{"d_model": 160, "vocab_size": 3412, "activation": "swiglu", "norm_place": "pre", "rope_base": 10000.0, "init_std_o": 0.00583, "optimizer": "muon_variant"}
MLP neurons of a small language model. Each row is named by its layer, matrix (gate and up: input weights) and neuron, and shows model dimensions 48-143. Each number is 128 + 32 x the weight over its row's rms, rounded and kept within 0 to 255. A neuron's up and down rows have the sign that makes its largest values positive.
Before each neuron's rows, "fires on" lists the tokens most often at its 100 highest values on Wikipedia text that the model never trained on. A number after a token or word is its count.

fires on: " |" 15, "at" 13, "ar" 13, "ran" 9, "ction" 9, "ate" 7
L2.gate289 [145 153 134 126 133 100 107 147 171  88 147 165 142 139 171 158 201 106 117 104 145 137  98 142 133 115 193 153 103 116 144 162 158  75 106  96 115 147 160 152  99 139 139  75 125 139 168 146 118 135 100 123 155  96  94 188  86 143 180  53 107 146 109 122 105 124 133 126 194 113 129 132 130  92  78 108  65  89 151 122 167 149 111  98 108 203  68 156 121 172  99 175 117 116 190 144]
L2.up289 [124  46 126 140 156 146  81 120 171 108 188 134 156  79 131 142 135 204 139 111 143 121 121 186 144 133 183 102  73  80 106 165 174  79 171 179 128 156 170 118 128 156 105 114  95 140 155  97  75 132  95 144 134  82  88 142 139 153  79 187 170 115 120 111 128 124 150 145 125 140 110 142 132 142 160 131 109  78 105 179 105 123  94  83 102 175 123 123 141 136 128 142  80 175 103 159]

fires on: "h" 27, "0" 19, "ent" 9, "g" 7, "pe" 6, "ag" 6
L3.gate96 [106 105 120 178 144 121 197 165 140 121 172  75 147 127 173  92 112 128 120  84 114 156 157 146 142 102  83 137 138 109 131 141 121 147 109  95 135  62 103 138 134 105 188 144  96  91 125 191  84 127  83 134 155 125 163 158  82 155 177 143 125 132  72 116 143 176 107 110 157 128 167 136 130  90 137 127 115 125 167 187 120 167 121 108  94 199 167  81 105 129  96 113 164  99 148  76]
L3.up96 [ 78 122 135 125 178 109 114 140 100 100 150  82 134  73 156 138 138 169 140  93  82 113 153 144 124 110 171 156 137  87 136 152 142 172 110 149 170 152 101 128 156 107 102 126 108 134 166 163 127 145  97 165 101 168 133 168 115 128 116  79 103 100 116 145 104 210 153 118 146  95 154  65 137 116 109 115 130 119 142 184 139 137 145  92 208 193 148 115  97 147 118 132 117 124 140  60]

fires on: " (" 81, "9" 5
L3.gate228 [109 132 117 151 118  74 131  70 104  68 159  99 137 139 104 145 118 152 151 112 172 110 183 126  97 141 140  85 122 106 147  96  89 161 139  53 125 143 149 172 153 122  93 104  73 116 173 128 110 116  80 122 110 102 141 135 115 124 192 104 134 127 123 154 166 135  47 124 154 104 135 129 167 127 113 127  99 145 148 140 123 150 132 167 156 143  74 200 138 146 170 168 150 128 116 133]
L3.up228 [152 120 140 115 106 131 120 132 109 107 135  97  83 101 117 162 141 169 103 118 123 140 176 143 150 124 108 120 185 113  78 124 106 134 105  65 126 168  92 131 158 211 151 135 122 138 106 167 151 166 143 184  95 136 151 126  72 148 176 131 139 106  34 127 121 182  98 133 122 157 147 199 161 179 152 139 140 111 149 198 115 169 159 152 128  77 124 152 144 189 196 181 150 149 155 101]

fires on: " all" 13, " sign" 10, " points" 10, " test" 7, " add" 6, " represent" 6
L2.gate429 [146 141 147 188 143  91 160 150 154 100 151 121 228 132 156 131 135  96 172 138 149  81 125 133 111 141 111 169  87 130 146 135 119 136 124 178 120 148 142 110 153 109 131 133 142 175 122 173 125 164  83 145 148 164 161 109  87 133 115 133 166  96 173 187 129 126 117 149 143 185 160 145 101 132 188 131 158 135 177 190 115  82 134 183 111 104 122 125 143 152 110  64  85 107 103 168]
L2.up429 [136 105 172  60 120 106 140 155  96 171 124 150 174  93 105 128 169 121 126 136 144  81 129 162  96 129 151 137 126 157 102 115  87 133 136 140 118 147 139 162  72 122 126 105 146 159 151  81  83 131 125 175 135  93 153 139 124 195 122 157  91 142 133 104  73 102  89 193 128  88 199 140 181 157 179 126 105 171  47 107 146 135 125  63 218  78 137 136 146  81 102  99 149  94 145 105]

fires on: " al" 48, " Al" 38, "ur" 7, "Al" 7
L6.gate425 [186  93 139 101 132 125 162 157 156 116 137 149 151 142 103  98 152 133 151 162 159 197 123 130 126 169 114  99 160 137  74 103  96 107 116 130 157 171 168 116 110 101  93 101  98 175  92 156 153 129 131 122 195 151 106 144 153  98 154 119 168 116 194 103  61 161 148 122 109 142  99 159 181  80 112 169 114 119 192  76 159 167  83 130 106  75 137 135 136 189 123 100 190 171 118  73]
L6.up425 [169 127 193 121 139 151 126 152 166 115 131 165 159 161 122 126 134 136 151 164 114 183  94 145 122 152  96  88 132 180 118 148 139 117  95 132 120 100 137 128  81 189 116 124 125 111 130 110 129  94 172  97 169 126 120 137 162  96 149 135 154 117 174 173 125 227  89 154 131 142  97 127 195 146 105 145  79 112 121  70 124 136  95 159 139 127 139 126 150 167 156 134 167 135 160 108]

fires on: " Ste" 21, "il" 15, " Sl" 14, " Ser" 9, "se" 8
L2.gate98 [114  79 119 111  69 148 121 153  80  96 123  70 140  84 124 117 139 130 148  41 157 167 118 152 142 150 116 200 191 169 176 118 109 107 115 146 133 117 134  65 110  95 191 158  81 130 138 121 157 131 110 156  76 128 121 113 143 107 163 176 191 105 107 140 102  98 140 144  72  88 126  70  98 148 178 101 161 109 135 142 129 129 165 125 149 148 150 129  85 108 127  79 119 145  88 185]
L2.up98 [141  94 141 121 108  58 157 145 129  87 175   0  81  71 123 154 130 114 174 130 137 162 114  92 140 127 110 162 158 125 120 136 149 135 116 106 102 131 125  90 131  82 156 130 144 133  63 123 135 135 188 160 104 129 140 131 123 159 137 145 129  83 189 157 113 147 178 135  96 133 113 148 120 123  53 130 193  95 146 172 205 169 130 134 157 138 121 112  80  85 123 128 135 136 138 124]

fires on: " res" 26, " cons" 18, "8" 7
L6.gate80 [171 174 160 144 146 138 130  94 209 116 112 133 164  99 142  89 151 165 127 148 102 154 141 110 129 126 158 128  91 114 133 101 205 134 107  81  75 122  94 124 114 120 138 153 125  82 112 142 150 144  99 129 189 139 125 141 193 116 129 165  49 142 150 158 127 155 110 154 153  69  93 153 169 152 131 136 110  96  78 139 111  87 117 117 137 174 141 157 149 155  96 188 120 136 118 141]
L6.up80 [ 92 111 120 103 131  90  72 143 153 144 129  92 119 141 130  70 138 107  85 182 141 162 210 146 138 154 137 210 107 113 137 118 102 107 122 104 123 138 123 155 156  78 143 133  93 113 173 102 117  76 172 149 122 130  53 182 117 135 179 126  79 103 137 143 118  97 114 148 136 153 151 109 147 133 139 121 119 107  87  83 140 141 145 152 153 122 178 108 162 169 111 160  92 134 103 160]

fires on: "a" 14, " of" 11, "e" 10, "ec" 10, "l" 10, " per" 9
L4.gate236 [171 152 135 186  62 120 186 118 151 176 139 121  94 136 145 110 168 134  90 164 110 132 104 109 115 179 161 153 131 180 123 134  89 133  92 140  66  89 154  76 112 164 117 104 120  92 131 156  57 145 118 125 114 149 193 184 121  71 187 114  94  96  93 117 187 117 118  89 127 127  62 125 105 139 157  86 128 124 127  82 117 144 135  95  73 134 142 186 140 107 143 128 177 100  83 134]
L4.up236 [205 139 145 132 146 143 128 125 202 121 207  86 154 129 131 155 117 117 102 142 104 150 115 152 167 122 106 116 102 153 120 122 121 141  98 172  99 141  77  92 106 101 129 103 123  77 153 121  82 102 131 115 146 225 118 116 113 100 173 103 154  53  63 113 116 104  92 106 155 112  99 162 150 131 107 136 145  90  92 123 126 122 150 143 103 116 155 144  67  95 154 137 179  81  99 157]

fires on: "re" 33, "an" 9, "ac" 7, "ap" 6, "et" 6, "ay" 6
L2.gate325 [102 108 167 153 179 192 187 100 129  87 148 126 114 132 160  87 112 187 202 163  51  81  76 147 137 142  98 124 109 149 137 109 118 183 148  81 131  37 164 113 105 150 142 139 206  64 109 129 127  98 172 133 142 111 141 111 104 162 118  89  95 109  92 204 108  89 139 107 118 108 125 143 156  66 140  78 102 100 121 158 148 152 129 143  98 114 146  98 122 110 100  81 182 175 126 100]
L2.up325 [117  70 134 105 122 186 152  97 147  94 100 123 104 144 138  81 150 178 115 149  89 130 112 104 158 162  91 133 172 122  96 183  53 137 145 145  96  58 114  82 108 159 138 113 170  82 160 102 141  96 152 183 116 113 131 107 166  66 189 169 102 132 124 149 116 134 141 146 145 130 155 117 133  87 186 129  93 143 100  78 150 189  60 126 124 121 138 185 128  89 110  86 195 195  99 174]

fires on: "," 99
L4.gate80 [ 94 118 138 120 116 135 154 145 136 109 139 128  67 113  91 135  92 146  98 106  90 150 163  87 103  63  93 103 141 147 172 118 155  99 187 141 117 118  93 105 137 128 116 110 128 114 141 139  27 181 102 119  94 163 131 158 103 133  84 181  60  95 100  50 131 130 111  94  81 189 158 104 145 138 120 138 130 119 143  73 185 120 165 115 133 119 108 122  91  99 111 136 135  97  83 102]
L4.up80 [109 113 115 124 185 127 139 148 154 145 101 190 146  95 129  96 110  87 172  82  59 143 137 157 134 122 160 154 146 151  92  76 172 113 129 124  95 101 111 103 135  88 109 134 120 149  99 140 151  71 158 142 180 113 151 176 111 128  83  94 108 170  75 103  89 155 166 143 115 117 165 125 102 145  99 115  96 114 113 119 135  84 112 151 100 145 134  61 100  82 105 147 130 136  82  76]

fires on: " \"" 83, " (" 8, "uss" 4
L6.gate303 [ 95 179 118  98  89 145 162 137  89 102 115 132 169 125 151 130 103 173 157 156 120 120 155  88  98 190 138 142 154 192 123 170  88 158 103  32 131 149 170 122 125  42 131 193 168  85 182 178 141 145 123  92 111 122 117 125 148 149 139 106  83  92 118 156 116 204 135 165  82 122  91  71 176 161 119 121 151 155 151 144 148 130 105  46 144  89 150 180 131 146 134 156 129 132 122 126]
L6.up303 [118 105 125 114 136 115 118 118 134 132 201 140 113 115 118 125 117 161 166 144 170 144 166 113 152 128 146 146 119 130  97 139 173 102  97 154 129  95 110 155  91 123 131 135 166 122 152 141 126 180  89 108 103 142  68 103  70 190 180 140 111 129 156 141 185 150 125 141 142  87  84 198 178 123 149 134 172 121 226 189 131 161 173  64 169 126  47  97 111 160  84 185 141 127  69 112]

fires on: " al" 25, "y" 20, " Al" 20, " del" 7, "m" 5
L2.gate309 [136 161  88 102  68 101 127 106 138 159 106 143 161 147 116 116 161 105 101 131 103 158 161 116 130 150 163 123 114 124  86 144 114  87 140  98 154 101 163 157  45 170 118 104 161 156 171 126 123 161 160  91 196 159 115  96 124  78 107 166 125 102 170 137  75 146 124 109 144 134 106 112 151 120 172 118  68  50  86 234 123 153 120 118 108 130 174  95  98 121 150 130  99 113 141  68]
L2.up309 [154 137  68  68  89 147 114 118 162 194 127 151 125 141  84 122 210 135 158 139  89 122 117 105 135 126 108 113 143 138  95 106  98  45 122 144  89 120 168 124  85 113 142 108 126 171 152 148 167 118 160 128 151  71 121 181 178  58 195 106 115  84 164 138 111 123  99 127 137  95  95  93 173  75 130 117 101 141 145 157  95 192 102  91 112  79 146 153 130 140 113 109 166 112 188 109]

fires on: "or" 45, "ar" 9, "ner" 5, "at" 4, "ot" 4
L3.gate115 [121 156  97 119 174 169 136 155 198 139 135 157 133 136 137 161 225 124 111 129 166  54 180 141 157 165  80 108 143 124  90 155  96 126 115 127 148 109  89 149 118  92  54 138 135 130 132 135 179 126  80 152 116 122 107  91 111 119 151 100  97  93 123 136 137 112 101  97 107  96 129 107 167 142  83 163 118  64 126 113 123 127 103 135 175 128 116 163 125 126  52 154 102 106  92 165]
L3.up115 [140 131 146  95 176 142  92  72 145 106 133 132 137 176  97 177 126 160 187  92 135  60 131 146 166 130 129 229  99 134 154 162 120 124 176 157 144 151 146 148 152 108 119 169 123  93 136 136 132 136 126 135 151 173 143 151  67 151 113 150 179 150 100 135 125  90  66 194 187 105  34 127 148 148 110 144 135 115 127 149 159 101 121 112 144 118 123 171 113 120  96 128 147 106 137 125]

fires on: " =\n\n" 29, " of" 24, "," 24, " (" 15
L6.gate433 [118 175 122  80 177 143 149 110 131 118 105  64 123 130 110  52 156 146  89 122 117  94 175  94  80  93 141 128  86 147 121 179 138  96 142 131 143 132  89 186 128 104 106 110 141 124 109 107 117 100 113 137 134 176 214 175 144 162  76  90 104 132 126 143  98  94 109 160 111 106 143 106 146 146 150 182 115 119 127 116 111 140 139 141 138 115 167 167 109 165 109  85 121  95  72 106]
L6.up433 [186 143  89  85  57  69 139  84 186 185 175 132 194 107 131 132 143 108 158 120 132 162 153 110 139 122 139 170 169 161 142 148 146 136  80 153 111 152 108 106 109 107 100 136 123 105 100 163 149  51 124 108 161 136 145 109 158 137 118 149 118 176 132 141 110 129 156 125 160 118 132 102 155 115 131  97 140 123 162 192 111  96 140  47  93 105  72  81 125 123 148 116 115 116 128 115]

fires on: " El" 30, "e" 12, "en" 11, "E" 9, "is" 8, "ec" 6
L4.gate399 [154 145  95 117 100 177  90 115 110 151 103 122 128  91 145 136 113 120  63 131 107 140 150 117 117  75  42 126 139 160 135 131  42  97 129 111 100 133 111 148  95 139 145 156 170 106 105 134  90 103  89 148 145 180 151 169 121 124 127 135 107 134 123  87 195 187 141  82  70 161 158 136  86  78 112 144 104  78  33  84 123  91 156 177 129 146 150 130 105 128 103 117 208  83  52 171]
L4.up399 [193 177  58 106 114 165  86  95 134 166 137 136 113 107 176 142 174 138  63 127  77 161 138  93 114  80  86 149 134 170 127 105  84 114 110 135 114 180 135 105 130 143 140 149 134 124 131 142 121 156 121 119 139 197 112 197 120 159 106  94  57  96  95 120 211 129 126 111 110 135 137 143 108 109 114 112 130  80  46  63 125 103 170 160 174 139 132 141 144 104 123 142 151  82 123 177]